config.yaml
n_layer: 12
d_model: 320
n_head: 10
n_kv_head: 10
head_dim: 32
d_mlp: 1280
vocab_size: 9078
activation: "swiglu"
norm: "rmsnorm"
norm_place: "out"
norm_eps: 1e-06
positions: "rope"
rope_base: 10000.0
rope_fraction: 1.0
qk_norm: true
attn_scale: 0.177
bias: "none"
tie_embeddings: false
parallel_block: false
init: "trunc"
init_std_qkv: 0.0312
init_std_o: 0.00638
init_std_up: 0.0312
init_std_down: 0.00638
optimizer: "adam_variant"
lr: 0.00137
beta1: 0.9
beta2: 0.95
weight_decay: 0.14
lr_head: 0.00936
warmup_steps: 372
schedule: "wsd"
decay_fraction: 0.604
decay_shape: "pow"
final_lr_fraction: 0.05
batch_tokens: 65536
seq_len: 1024
doc_mask: true
train_tokens: 409600000
steps: 6250
dataset: "wikipedia_en"
MLP neurons of a small language model. Each row is named by its layer, matrix (down: output weights) and neuron, and shows model dimensions 16-143. Each number is 128 + 32 x the weight over its row's rms, rounded and kept within 0 to 255. Numbers have three digits each. A neuron's up and down rows have the sign that makes its largest values positive.
After each neuron's rows, "fires before" lists the tokens most often just after its 100 highest values on Wikipedia text that the model never trained on. A number after a token or word is its count.

L9.down35:130085181134135157110149217095100161111181161130110123110126151164129142089142146149179131117117159156119155154119114095132209141140071076099154086100107116163151120125170136130100138142106148132074089155073089126099113100104087162154131162176127104173101090148123084144118116123132154173103102194112150150112157048122163160162122104112114152093124059117149138197097126173115115156137
fires before: "5" 13, ";" 11, "2" 11, "8" 11, "7" 8

L9.down378:143108083135134150113132085060142118132129111148125148132136098173023138128160131144112069140122131098151126126127145108105070201109121143111154137074132148111132118155085163134092104190034124115136153177149174090121157088092139160134119176110092013110164131104118067138100160156092102126150092124132157094153145190191084141124058168136094063167110130088121120164145113138150197079078
fires before: "20" 42, "19" 23, "09" 4, "10" 4, "12" 4

L8.down818:093192162128113190165146171136112160124142094131131139094144109118140118068134167105130142099121158167185123116135113089127143144108153097145170099105122104121139111142091136150140079138171177130055115164115163113140079049084045096130070166078095141074185104106119167083159092171145128120066090113214146160106180160091147133145192133121114106120067083130131154132140151140122106103138
fires before: "%" 34, " |" 27, " |\n" 21, " " 6, "°N" 5

L7.down676:097123176119087126138149108115169165185183130088138125094144130139135133191130091105127095161119120101092110183146159100155089174118129130161104103054073122137142141078082115156186183136128119118140128097168070118153062066171085151122110104074106095135149151114100125164170115099173166106100155106145156134158157166128077096100127192088163112126106195159176137109090060086136161114167
fires before: "," 21, "." 18, ".\n\n" 12, " and" 8, " to" 4, "====\n" 4

L8.down937:127133143075046150118124144122061116181144087108107122145189123143111066139093148082180136112136108090146175096212078163092143118165093125132103112080104175155075123120150121127169122135090154087086098149117109084166100091127107140180128133093131092128146150074117068123172208134135094140168097148168138193146129198169158136133133134119123080148075125133130169156139104102138159178045
fires before: "19" 30, "20" 22

L9.down351:088153111142157134124111201148106154097135090120130137182173193162126140125146147134168137105154154128159079080096144030130119183118096139139147113078145097097098146150096135058143137115159094144123126169153122170107161182089122140181103117185155128126153101162127131134087196101150174157123108160060118085124173120118130135167089089136143154141159098078110166148114134117101128146077
fires before: "," 18, "." 17, " and" 14, ";" 5, " of" 5, " in" 4

L2.down323:158148134106084152136102088137141114122114122167155071118125198105152126138111099186116171091133081123137140114089096116119116127108136104137197184138114149071169152150122128134115130157154109114114118199104118110145111131108103117137107152117161133154124084099255113154138100096130129176132113085109115135110077165078120143124113145174104124078099148096124092137178164151099136139133
fires before: " " 30, " the" 23, " addition" 4

L8.down1061:138139166171115141109128161074049169139215164122095112128118196080126121113086106167175108084158131123075164106081156131144131147144143139069109116135068159125072161195122075101101108099109148067088128145138162179149121093167068133121169103099071107158141138090148145098162107130110170126171184114124113164122146097128198206141125113107210131084133162163141124063080129094139103105118
fires before: "." 19, "," 19, ".\n\n" 10, " in" 6, " of" 6

L7.down766:063094140191124123199119121126108165150145125129092134179095150116107130089166099115139072109106138084154134132089129105136136147079144086116161126183111159124135177161137134113162142115109169168134102135146189137103096162136092113134110111104095080129167156137152183110145154119166118179202125099079115118118130182095134020094153127160108123154142123144143117037118160079175165122147
fires before: " |" 26, " (" 17, "," 9, "\n" 5, " for" 5, ";" 4

L6.down671:150190138027144137116123107140205117138098152158104108143131152099146143113121086160146181072137135155156115117124125057183090122127123143166190173137176090114138091137171218123142148182154101148153096102141146092076122214231152128112137144108144149105135095115121150151117103114158153159098173143105133114105103181077088096159107177148149162160174115071109102147126106120114077154145
fires before: " " 25, " |" 14, ")" 10, ")," 8, " (" 6, " –" 4

L7.down207:123107118096158103129145128152149128070146170173125150161125074109123140139142114153081108151151165043111159153137168181154107137177115137141130143182084164211157167092156172067101131091128182149106156136160076163096141089140097097166122165155093127079131102145108144122098057153126085106129159126142147092161130170103147102115104135128130120124094097109123183126129077132085141087069
fires before: " |" 24, " is" 15, " (" 15, "\"" 7

L2.down823:118151144093124107143163145153154148146148140140177130155165109125121157117135096071100101103112092119114172144097106144100104174145128111105150131116098162135075151162089155150090136148121136079118110174127092208130181128212154080130119105142088224150113154109119102116109137141073145099104121116122133077108158096137138123157089185066097098151180147237095143160090092175113162141079
fires before: "." 35, " |" 22, "5" 8, "6" 4

L7.down869:077122149121143127144123113159105160167110130120104113153067092122121107165169136094097192132078143112094132150143123151103126143085104158161104091080088133087123137096129143172154140113082128131147162184115133152124101091081069130107082155180058149147216121103114141147145151168101113110180150119087087120099173116112143142143196088109155115172089112136153114131167177200116104156125
fires before: " |" 23, " |\n" 18, "%" 14, "," 5, " It" 4

L8.down932:187122175119116102125154147132134077108143111057123117114148122101095135129169160206139131111154141194143177108106102134078131168121127114121086143179146109126091062185185164161063141153195112118153130112061098143084094109073108144166120121102161116144149095172146139125129144090136153137144112107152086133162095167120103172142091116186141157125145084113144134186141103150108134151162
fires before: " " 44, " ==\n" 7, "==\n" 4

L9.down467:164131134104126120100130072128141142117156114049162115124106166086072170172135201153124147107103095056143121124118103136094143097134090153150161144133136150094109126162188143142092091168087115135086131078119087109078110146161189118086146132108152121153129061095149160163134143116138094083132175107142108077170099131162093172113161127146125098141112133121160125099170129100098124103059
fires before: "," 74, " the" 4

L6.down783:134142089105153134128108089164115110146174140118098139096103214132155099096170148119132126095158107165096155130141165160113179116101124168118096116103125129069139100158155090108207095160125101122131094125111153140101040101127149096123127087124096113112113131138133145126128062140193147138101122119128089133132138076132128056047152127114149062150091084176118139190103176153142109122163
fires before: ")\n" 18, " |" 14, " |\n" 13, " (" 11, ")" 7, "an" 5

L9.down743:139167123197154105149124084131099082124162162029086143089110185133089185145094135125155125179068117100095156070123120097128118120108110105120094177135131130155096091139166156139105124117136131075150080148146116166167126120103152117165054123123131114153157125140139134135117140107142118123087138064109120130157137149149151096104094152156126104140148110000125164170164139143137099099095
fires before: " of" 27, "y" 7, "s" 5, " ==\n" 5, " to" 4, "==\n" 4

L2.down216:106160067141132144148099062144150164187107145155145149105090159066065165128146159139109128154152135125160122142096105120089155111110194188140173199137183136122138122144125104130173159086187173177180137086168115138123054070119133143133096155130059144176159140096136092145110124086132147126145189093141137190094132208082090115105180144122083114104125134106128071143143151168096100167134
fires before: " " 41, " |" 13, "." 9, " the" 5

L9.down829:122143090153099122125110147091196051138101108148144077132103150131108074126172135111123132159123123109067078111174134078179149142184151176192171133181119146091099137089200140137142147183132138114188077130132070150132069134129103150114102115135108139123134138092129125126113150127145138187129133089117113137084157141093107177134074132107128120164106142103186099231119090121122133120105
fires before: " |" 34, "===" 10, "–" 8

L6.down85:141145132093142113143119125065087149113141054069127135099176140078156111098098157118197173079173116147120118094093126140116113115098131186134146177102122097129137071134122109113175115137163090100085115112121199139180116115112116127122095146105115170087128140136125108156124149175166089090154131061094111117133099124147147125134111186086153012158078169091109179110118124104090094141139
fires before: "==" 23, "The" 13, "In" 13, "===" 11

L9.down843:114109086168147168144055085118102148095106127058160096145116174142080115114116143105116105113154113088192085146195123110100164127113122116113106092106129192100107143179068143115188134090103163100141155134157148107097110151119116133117075077172099119123127104128103140113099173064184235048136147150118130093179158081129130042141158118155121134144108118077152122110114080140112153075118
fires before: " and" 24, "," 23, "\n" 20

L6.down268:144137116126130095077146099078170159125189103091075214091197081084088112127148132164158164119130201126124118122155117114114150112162129185138149117132092115126165060120121096097135136122175114163104185094170153161221113071101145130115150162170072164102131106075117113154081121152147055117161182145126157124115087073183107116133158159149157041089088104092145145145138127133166085115157
fires before: "===" 41, "==" 25, "====" 7, "-" 4, "|" 4

L7.down1259:155134098164104092090171138115092052102131110140105091150127109118195099167188074181132082128095083163156152155167138108164135151162143124140149125148123102097145194190108118168072131208151093098117095154167137108167128111146082094150142141121153084114128133081095144193096140131098121102128077150121144169131096074093156159144175131168190127115152095186125134122097058092165111223135
fires before: " " 35, "o" 10, " |" 7, " (" 6

L6.down136:141119155123127135174160161117191183112071113121129135103050000089060146088159150114146140110164196113134104101131120105100146122157204093124179121127149114148211133100132176173141116100116098154101132135123133113153174149152147160101115095138102095129113114169091130105074096102154115097113131160077077111146141076092093158119081109128160085110122123103155134125098105130127100075142
fires before: " |" 57, " " 14, "N" 8, " |\n" 4

L2.down1231:137140190135173102120100148152131151138090208098150072177129068105127156110206107099147092137149114133199129096155172191128115176167133127144141171114120104162094100082125155096148166114151075142146098192140102099071118154129088147078098113114156114107175135154065120102098141149140184103112167091166149154084217068195107109177092116112061153177078072102153085113080127101156111155125
fires before: " " 66, "," 4

L2.down177:175077108134156123098139119115129186149133101115156153139130183132141107136131141069128184150083117195147114085096142059168129121186180119113139147170111182152149110155119102125154133134133102129119112167120080090121110168202116090173092107164151138127161105125201108151093080112145100079104103093129124081128053091062142136142082153156114177168083177111172071095168107106063075114136
fires before: " by" 20, " to" 15, " in" 11, " on" 6, " as" 5

L7.down385:124158170115130153132148109139077129122113123108120151091111136208151106146161128115164128139128134099099112116124084111162135155149129088141160115146179145179120129158123112133170061142126133108087105097138107090134160084122131120093121157122119185147125109127188122182140080204099142097054175138129133103104168130146152119136182146125051129092148091149121130164162124158105134097145
fires before: " " 72, "\n" 8, "," 7

L9.down1112:115196166156148164165115041125155143136152178175169137102147141120171116172149059146154112070117150176157085098090106098129151134140148104110134139090140122114052119103117129126152131172159181154114158100191075100126156112068148154134147120111090112128196117101180185115146075144168129147116115169110084113162090117144121176075146129170128099103095162132121132117139095054127100055134
fires before: " " 48, " in" 8, " the" 5, "born" 4

L2.down230:151116112112108109105102172154103163168125048097130080135189149123164113120118087162160087145137143093166180060140147119114162122155079116083110134150128143157069138118124102122152108189104152120166086065057118119065169140149102109171097056106134152120164137085109055138119152188101154155135092125177136150149123121115159080150204149178100139156112185099233060119117031128142050081166
fires before: " |" 27, "." 9, "–" 8, " |\n" 7, "p" 6, ";" 5

L9.down360:133139108183041123127117122191078167075135084148158048188158167107101064076103144165131118103097163123163142145131146100109136106126202118115197127093134170134124079147140180119121114154143102126080095222170188148146111102125102103125134131094173115108183150108164107114148088130078086119095115175154087127146190144124091148129122108141147161139092157113073165129099130131113137120152
fires before: " in" 33, " " 15, " on" 10, " at" 9, " as" 5

L2.down167:103057129115134085086109141189133157116123182185170160102132099202152110167166108145193149170149113147117104156108096147124170079236120136080089186118149110113135141128124107101131148142150142039117109137133119019144136107074122149117136113101137139080177123099160173181111130151132156114125159080117134152121222139152119082161128153167177108154109176131134084123102123118173103150154
fires before: " " 69

L7.down659:179126120109122058134138100112169144107178114081078168071183086097123099142126138144124157133181136132103163120118098067139106108090103163139116143089158119117082081067084201111088167105075119102165134129145135129134102130101125132116137142104145128145149136148148110166114186116143081140223129091100122082137135160155113128067141136099139016121097144121184143145123149087182169137128
fires before: "==" 23, "===" 20, "The" 11, "-" 6, "====" 4

L7.down507:102167137157148084158192173081149168132132152141124140111125143138070149191108144108162096146072123116151145211109159147164123150161088162178121151122119087082096119120097130067119139074102183093112147136160069166121120138162086146105096129129071063135083136126073102131098154108137163145104134171081146194123170077132202144150125098160114121148083149158107179121077136149143138104162
fires before: " to" 32, " in" 8, " by" 7, " as" 6, "," 5

L2.down677:156092142120109130121093124137076152154146107158099110111122146187081095181161103130084149091102119190116186110067142119126145094125115187140186116074110142099131091107113129091143147065106152116113123067160058149136114123149106102127122157095076142104133134196084098202132165116149084097077174111085136180155134145132088123123128171136146170167071143143066109160133134102157088076146
fires before: "," 67, " to" 7, " he" 6, ".\n\n" 4

L2.down1190:122119133117136192107102183124126162154141156113146163201070085157146132093192130158146107108121106118148153107103100089126146117099080151148163137173120144098074112095093106098168125137153032111097132121162083136097036105164108092141121141178104091144168077084136156133086078095110071168114178137103106116059135152075150078108119158140094173123144124126069135105141137105129137153134
fires before: "0" 75, " round" 5

L6.down870:147112136111123138088131079153169089131107150144070144134113133094185166094116063168143109070099072150175166100137178087102171124137181125098177149145206095151144195170143166130053119153148091107107129077107108103106175205161162122114110135086136132119103132130179099138105151123155122118112122207116170100097104131117123146166103208106127167102171104130136161184123075081118084153125
fires before: " |" 38, " " 19, " |\n" 16

L2.down286:121087110125134129191159231132134189100157125098192181114125115124156119117166181110148120137109120205179090113183161129181091111179137129152090124127189127149143155106063141158143090045155159092182177134140157107111193164163152106133096081145042138128130129196135124159118127141152146124139082167138118139139164185115132158086157081139172167127091134132085121092095152171059095154151
fires before: " |" 32, " (" 9, " of" 8, " |\n" 5, "," 4

L7.down35:160139155106099054141113134140124120155073134158170130127102133106129133099148154127158116154123111130105160102102136071122142103139120156105156110113105151183105111158177185113152135121111150118116062113130096170090127156129138153054144151127119164151096111169140117186141115186105115060118168080164155119114160110129156171071092087112097092134167178140099089111118078128083121151148
fires before: "," 21, "\n" 11, ".\n" 8, " (" 6, "." 5, "\n\n" 4

L9.down294:152143113060150151106148103097078153161102114122133046107156151104096142157076141147179139116116165101129192107119140165191156168154146118102088128117135183099085127083101136121127159179120208121154128114136144120168162106118084148094118099076118152151110184119123050160120103075181117116120105136144158105180120101109124120101133098098112130177125126072123097101117131131045136124126
fires before: "." 31, " |" 18, "," 16, "5" 4, "%" 4

L9.down9:118123126188122164113114140136124142144125163154145135221126102108138118067050081060178063140126063142191130093134140094154148140151153133162127141144176128136099153146104143159172128165140132169103136142057173088171104136077126125116156189081103136120137121139085111133137116129112145153128095104178169122116195126156160187142112108114087140144134102126100138099156121088117124068118
fires before: "|" 36, " " 24, " the" 8

L8.down677:130088110106145148127104113114133130156075137173116086130124116163114160122132130089171174197072123126073112169043123132106086149068137186177170132091081105112126068081162113149113195197107122142086147123132148169117154122093169159120093078139132125129072079067124119147075098134136100119127111105067124147118142200142177100140114136087190122148117130115090076124129190162094142197068
fires before: " |" 32, " |\n" 16, "." 13, "," 9, "–" 8

L9.down151:134103125117115131160156203123133146120100083096171053078184191119103109099100072116128085163086155183142118119171082157160090194096070146155136121121166127135114171093183144145136119146163112147104113130100133054110157181169192133174168195153177132156151136095142144162150102213135094170126134112133120097137102144117112128121148094103181128170116143117083179099143078112116103130095
fires before: " " 38, " a" 9, " $" 6, " about" 4

L2.down1046:156152141126112144122153092119150147139160174115114109128051177175126113091125036117112173104142108128106173125095137048154125136161079143134187115146078128149129090120118105081186130160116135158089117110148086109119101133206132115077098126086162166080157109179097119181100160137115135101109128091131144136174146174190112144163158153117181106107097107144122102099151087108139123123122
fires before: "," 33, "." 15, " to" 10, ".\n\n" 8, " and" 7

L2.down754:151134113196140086105119171113077114180137146097133113154150207149120114136107122137116097072103109118087138187141133160093187203135131049159134122177072140117154196124117133141098113126025176118148129164121128150142120121077142116138073127133116146075109150121148094170104119153050109130159113108110103127124103185127136123073144075127130067081103121151155144147160091169137143090139
fires before: " " 54, " No" 4

L7.down1133:133088093080080150096120181087130198120121078103136152130129193074131151184112062166142134097153120132168225129133116144124124209186109129156114123087123129144160108155129151119140132106131128126163118129170124129136161125105122121206173155126085136137183120106170125146110095094141097164092118128101110146168168106123111154118113124091154131142096140163151112179116143148111159126133
fires before: " is" 19, " a" 16, " an" 7, " was" 7, " " 6, "born" 6

L9.down809:180115081176137126197160072104092099135103125190110126141193161136138114119172130167109051125083163188108100127133131154128056094187067139140158092161194178156148151103094214108115143089086140179134146248122107166089149167126139150151128176134112152095184110130109101108155151148115078128146107119182095099143092116129131131136153144167143134070122100093086138090189169142125137120097
fires before: " (" 25, " |" 20, "|" 9, " " 8, ";" 7

L9.down227:153053158099122131117179110083138140109140160101119124070136155135146111109076149189096105111118105076124132132070117074199111164140137083100161144116090159074066111177091121157140115138100125125120104123140156153077154104134139177116133101133087071143176122077110193090179162150136098134139151135150116109146137130147111053085143104133115092097132145105126133096168143108135086140143
fires before: "," 17, "." 12, " in" 10, " for" 7, ".\n\n" 5

L6.down575:147145191099103134130146127135180163146125165106139145122172132124106191139092116094157085109113131116166104124125112162105169128135140149167130104130119120129109089159135185124147115076137080133104092124149129134090081100061144107124113109100122114128194106111105123229088133122103101100062075078103099216126088141123127115156161151138148141161161139072157183129115089147132136176102
fires before: "," 58, " he" 9, " the" 5, " to" 5

L6.down138:122074094176173081163141111156081119141114030063123149149125078133066124147149148130109139116128101156107145130161156129107174151149143135108108101140152139127127110085087122137066128128136134152187192147165086145179117143123101126135144130153151140116064147139144103156060128131082091143148105081124121127090189078140154092105168100170140000082107118130110150163129166133152201161120
fires before: "-" 72, "|" 19, " " 4

L9.down606:121164061120100113120159118122155103103163123105140157120131154128094106166163149117119097106101163106146114095155090186121103102081145142164118160128209122157087142125124168147122075135115139165101125149123210107099131181061128191147090160097118121186149139154144138130168181158062116125154112118118146121115078145114113119127193113114145142142123112118125149150164158132169149081091
fires before: " " 28, " the" 18, " a" 7, " three" 4

L2.down1204:128088124183122144134125178151149167121118154175146135122126103133091132121175101145129159125126110109116162113142160183100128155128173125091130120178087108050102104097152069179130105123167109146183147146166137170135117107148128109128137172133085196118116081033171106195121149090135200093163093085111113127091132106111102124163109129079133117061083141154126077167150140161142145141101
fires before: " |" 31, "," 29, "." 5, " November" 4, " June" 4

L9.down580:141114148166150208143069118153144119118197133143124111099103112170104171054128172150118079076154148127139088161087036101086123140099116097125164088127122148193126112121093142143167099124085210149062097169141108123100149118071074156164149128118069138127140087144147156135120150129091137169085109138195122097165214132120132174087121144072119167130105072130129098149109181091161157125147
fires before: " |" 58, "%" 15, " |\n" 5, "2" 4, "5" 4

L6.down1157:122153067126190129106145106109138125132149156136116060112155159177117121155144111124154091104121149171171159111102094127089153103167153144162111133079088141129149114126098161116193105177157138081130148135161068132141208117202128126116051133117099094131141147139110114157044113145122131202155126109108175123092171122126096129132124124149108093132142121120128140123106052183157128119097
fires before: " to" 19, ")" 12, " by" 11, " in" 7, " Co" 5, "16" 4

L8.down1038:158133134131096105146122161073134153094164128092084096058100238119197132096123116102209114093112142109152147072085153122121175143151138120123119158124118097179165145186113170106156100162178119149113101148109093131165130089148042108138129113081102122166153151132126187160073098080118125129103166054164110116087122087165127116087125085105107138176138156090134169163166183101109171157119
fires before: " He" 24, " She" 16, " In" 8, " The" 7, " From" 6, " After" 5

L6.down1231:157074119162213096139106119101123143162133139133213158120108206101164146123064097135208143058172118131152165144122154142123143185185210136122148185158096130117141095127128165179116077098112176104132108150208144128130195148095196105108169094119126157117149063095140139195124076156162094110113149120120144149123130168084127090151123093116140121111142138121153145122184107185115110136111
fires before: " " 46, "|" 20, " |" 4

L8.down928:075056105180175113113137117080119159134154122110123142140099132161128075207094025201056088111100140096160173152093118160083200162153101116135155067161113151175147140111132124128108168123143103138080116099151150109099123121144141117148141105069114113150137147092102115112146121087124122111136145151112133130109126227146147134122123091165119061181120144114159162115109118140156093132077
fires before: " " 44, " in" 12, " on" 6, "," 4, " May" 4

L6.down843:213146115121114092122151079096120124184204150124126173117130108121074125067112154051175155152128136124076139075147133186102145104125124088126170142142146174098128090128103136124139073122128172159145135169128162090116113091121145086105118095107146143153127145113134100128082117134104171123142107071185095177131125147122148165078156104095134012099077175088124102145085175133166110080154
fires before: "|" 23, " |" 23, " /" 17, ")\n" 17, "===" 4, " |\n" 4

L9.down115:147167084094161110108148119173164100130065140151135133145093148130096135079168150081144184148115104186135073059137179124117105189143172101129126096210200152138135168139149138043085157161112143153190120141114104095146139174142139175131111121169108134091131122133097134152142103101190136139111157128140095203088127145099133098131154099169150110128137086132061083136145098142125143119071
fires before: " |" 86

L7.down1022:158086089117135217125139101116107063143180152123136101171144126173112090111108133189152177166136138143118060130078108060155074075120110180135111226097068070190140142112180150138106159126108149119108089169078128160116160141155132150105135108116156174169156106141129155165123135113245123176086105111114159152138128146088130053120145121058138102121161131140113109133135163126150129189128
fires before: "|" 46, "|---|---|---|---" 7, "|---|---|---|---|---|---|---|\n" 6, " |" 5, "–" 4

L2.down406:168089138162075234121107133153132108146093110141189142107110137076144097106097110148143155113113107145093182127139103107090123206112119112071120131118097180158108129127145183113193137098148189143101181148191133167150120085064117146161140153115124133125131133102161095126123096138227094141141215142116154147163115113088149171076119139115121091138112095097110120198197174145162133105138
fires before: " the" 41, "m" 5, " this" 4

L8.down836:102177157156135152141142150136094122099137171205132095141108138138140102120065106122159133125127139111102104160091148151148162143133145098087107135157109120167102122133120093179119186167089086154056057120154125100102115074122126106093121111130111096136181136133135165144199043095159089077121157134074105124155116102108117075119167172145118087157160177112182122136162100065148157165142
fires before: " in" 20, " to" 11, " after" 7, " on" 7, " later" 5, "." 5

L8.down1115:139135108032190166146099144164079139082119126088033190122101143132106123102099072125200146107102070217141065126131142155109170166148150122119116154178129047159117163149094107152117153145184130147134170187104166093157179119135133167098124145128090187084153182116079156127048135096139108189105115164159154195076138122101128082144150147159149154104055129148138184173116092173158153104123
fires before: " |" 46, "|" 9, " " 5, "8" 5

L6.down524:159082126143170092112124107199087141184145061079139193102135096164070087164147143119111109134148115153105128149137152114101152120145128131124069136175152166133130115080138121128153107146094118120144186100139111164154165147145093141117139092140158121142069154147172172161091135163108114117151087118148108128097178125162172139102177118156110000080102134100084081077119144123137201125123
fires before: "|" 55, "-" 37, "|---|---|---|---" 4

L9.down856:119089130137166170222138173095139141087157149109142049120054189112124134113162141137155098149101106132079087125135170128092072158143118164185178127101096061125137104129049134114068187105154187155102107131140093140091116098099046108109184133123158131162140135146132142132177132117115142162130178153135024161084175127175108133152126100112119129124093204107140160086039192107171134147125
fires before: " |" 34, " (" 17, "," 8

L7.down53:137089139110064147126110151146117042162116181074192150158128162133138121138179152103151092100066120079129107092118141139129161136112177124158113137154067175178096139084133163159158156130160170150159131159151105131131149141126097109170147110134143086117130113103076103112133192139104125105113114115115196166096153145133109122117123159079180175182089130118151049156122110100087154169175
fires before: " " 59, " W" 12, " L" 5

L6.down258:113141078097080164165150138129140058076141128172203119094098121116191084121129177114115150073110099125169173125119136128136107119099080150067158121113185154086146127119128176120126123105105170094089123143106109069078169102090164124181146179133105153137157144131105146164133145107141138135055216108099141075160164123131099174082174128151119163163096102116084105091157100197083105105109
fires before: " " 39, " to" 10, " the" 5, " a" 4

L2.down271:125161131132105119097083157114119160073170103128144126140142127090128115165105082104173130115099136107165128114090151103120119063170136112118137105201079085135139111173137134180129127120147090073117112139132108204131096153157102088169086091099070086091198150115156084131150109082166016134096135163137132150104158116060119183170059103210149100142108137066172130093129125081137102169111
fires before: " in" 36, " on" 7, "," 6, " at" 4, " a" 4, " by" 4

L7.down1013:147153105109136136158160150122080161129101128054134145109167181114143116144097132092153123118124155073147111113133122137095142217133100143103112106112108090089149097096102098111201148082153130112150165178084107110146092096126124124073118117116120161174135103132129124150136102176171168100177164080147093124157143116123113123106113174123109121142097145103105148099117214098100181144104
fires before: " The" 19, " He" 11, " In" 9, " She" 7, " It" 5

L8.down186:145073077113105140054104101131097123126085181145138106160149116095127145104099201163065165145140150125083133131027062136134078115151112138101093172152170109122100071082128153133109150174138136127116077136036075104122134067103082132069122132108166148140074106160118144113088130186141177133070164119136092129103142058171143193122127109088148152099123142106177106122097107131140117190189
fires before: " |" 20, "." 19, " |\n" 11, "%" 8, "|" 7, "10" 7

L9.down99:136163110066141171172125179135104137134116160065176092170094165169111107174104125142065131067106101132134150076101132081133153187147140173084147064178177135158170139090123116134075144195093149058104101111107165109113138099142031140109089105122148159124039124141153145119129113107150122189147131134111069094134102156138099133130147116117094095145170109107150169188103134107118095155111
fires before: "|" 26, "–" 11, "===" 9, " |" 6, "," 6, " |\n" 5

L8.down887:097146135124093115136154104119123102137164162095096146089150202127175112174137098194135148120167132097124142164164092156089095052108118080146136172168099171148132123122185140173119119116121136124128191140104130122123102178133110118077126185141138109168135098105153165141205150143144105134074145087187137140153138133148135129149138103110128155097058140075202126169117152169081087117129
fires before: " a" 38, " an" 13, " American" 10, " the" 6, "," 4

L7.down921:153153150138150112122111062177160118142131135131128078105175141136125153146141174127110119142141162123083119086150135183110124063173159119119140130134151108136100156133125138142134203047135134154103115180086150155127121087168069069125182169191091084095111123118073159123107093148113138136126099143177141162111183163144104124106171041134105097112080156125159136116036102142089128158097
fires before: "\n" 23, " and" 22, "," 13, " who" 6, " in" 5

L9.down1066:103146122121094115176131149123111058143120166140172116129103207169140183117134132155136142174119109080132107062091131091140136126140148116110119112055158102102139130174133053105075131140167183150140057192122175126116150139112127100102160124132115101154127134147170108110163086143073140098130135173155108137145140100165188126090144108142091135119143119147072157121153145106098120128124
fires before: ":" 33, "\n" 13, " |" 13, "," 8, "." 6, ";" 5

L9.down130:149125182115119098153138153187122128164122134115188119106133146083108153088048193126124095042105097132110130087178103100137156141123131119111112114122134181122113198146156129138164166152100199131138127158068101156094089114139101110127177099145096117173088118120104141098124162123170210047128112178116126006151175103132151118092158120143084104136142138119124114124131131124118181135123
fires before: "," 32, "0" 10, "." 9, " million" 6, "%" 5

L6.down505:144157078193191075152194124151113100157125137168157129133117175091177105139134180159171150156129082146145162098149128128124113153146125113128181110082114124163149095113177184081083135115174162077082098103125166118128137173131157140080167111164137150121132161119121192161107111149149079092113174088092183088078185104158133100122129120173131128162116097074182120133135164058123149138146
fires before: " " 64, " %" 16

L2.down328:094169078144180108121112131137120166107150187190144126213164107148126162152142139156110105137110149077170138104104166115121113123115100145170141147173175139148046104128125141124123137204165073103151133169104128119122079184179114109148129122152156125173144141132186149091130061109096070148100147151097130067117129114155144123173059126098125128155172165155159098130106056160085089104101
fires before: "0" 74, "," 10, "5" 4, "8" 4

L9.down1237:132143128110216157111121132127105136081120113128189080110138203128102152146069100120151069093097123134099129111078165118164173149168157166154130092134089078104086141159076138105133189139092123133131137104093094107083090095087129202115061119136151125087194089148138170175127129100151170139132117172116109159111153133130111105128179136132086173170101169141136136128176095145101128112067
fires before: "." 25, "," 23, " and" 9, " to" 8, ".\n\n" 7

L6.down894:096063156169157081192132167086105102120051130102085141141096142119114099081100158118119126083184129118198141156121110053149108117152155123125144162125116082144169116141130179147218152153131139128086155168149100140118061150122148094079121107125117203119104164129124112171146117109117178099186123092115118147159145118079141082114118117138175133155132123156128089117091137101158141047143
fires before: " |" 48, " " 11, "," 8, " |\n" 5, "\n" 4

L6.down1255:141197132025154126119120099141200134146106147174098102169121139112152155117130073161122178062154119163169116103129121064164095130130126139175171194159190102116151082113188209121123157182154111161140081102145152091075115208215159126100158143110138140103142090106124151168103110120164160158112157143110140111112095154071121099164095191155140170140167127081093124153136104126100062140152
fires before: " |" 32, "," 12, " " 12, " (" 7, "\n" 7, ";" 5

L8.down899:165063071083117149136103154119118140162164097101136147066140175147138145077085183184167105077095168125154137063173177124173128139150108038109146154137134153127154130131116120097144125124129141134135115099067083157114169179108125143150130107092127091093100128119172120160150108123133111125138129173191201110120102151132151149107140122124077111108107165163130075113125103129116145099069
fires before: "," 27, "." 24, ".\n\n" 10, " and" 5, " in" 5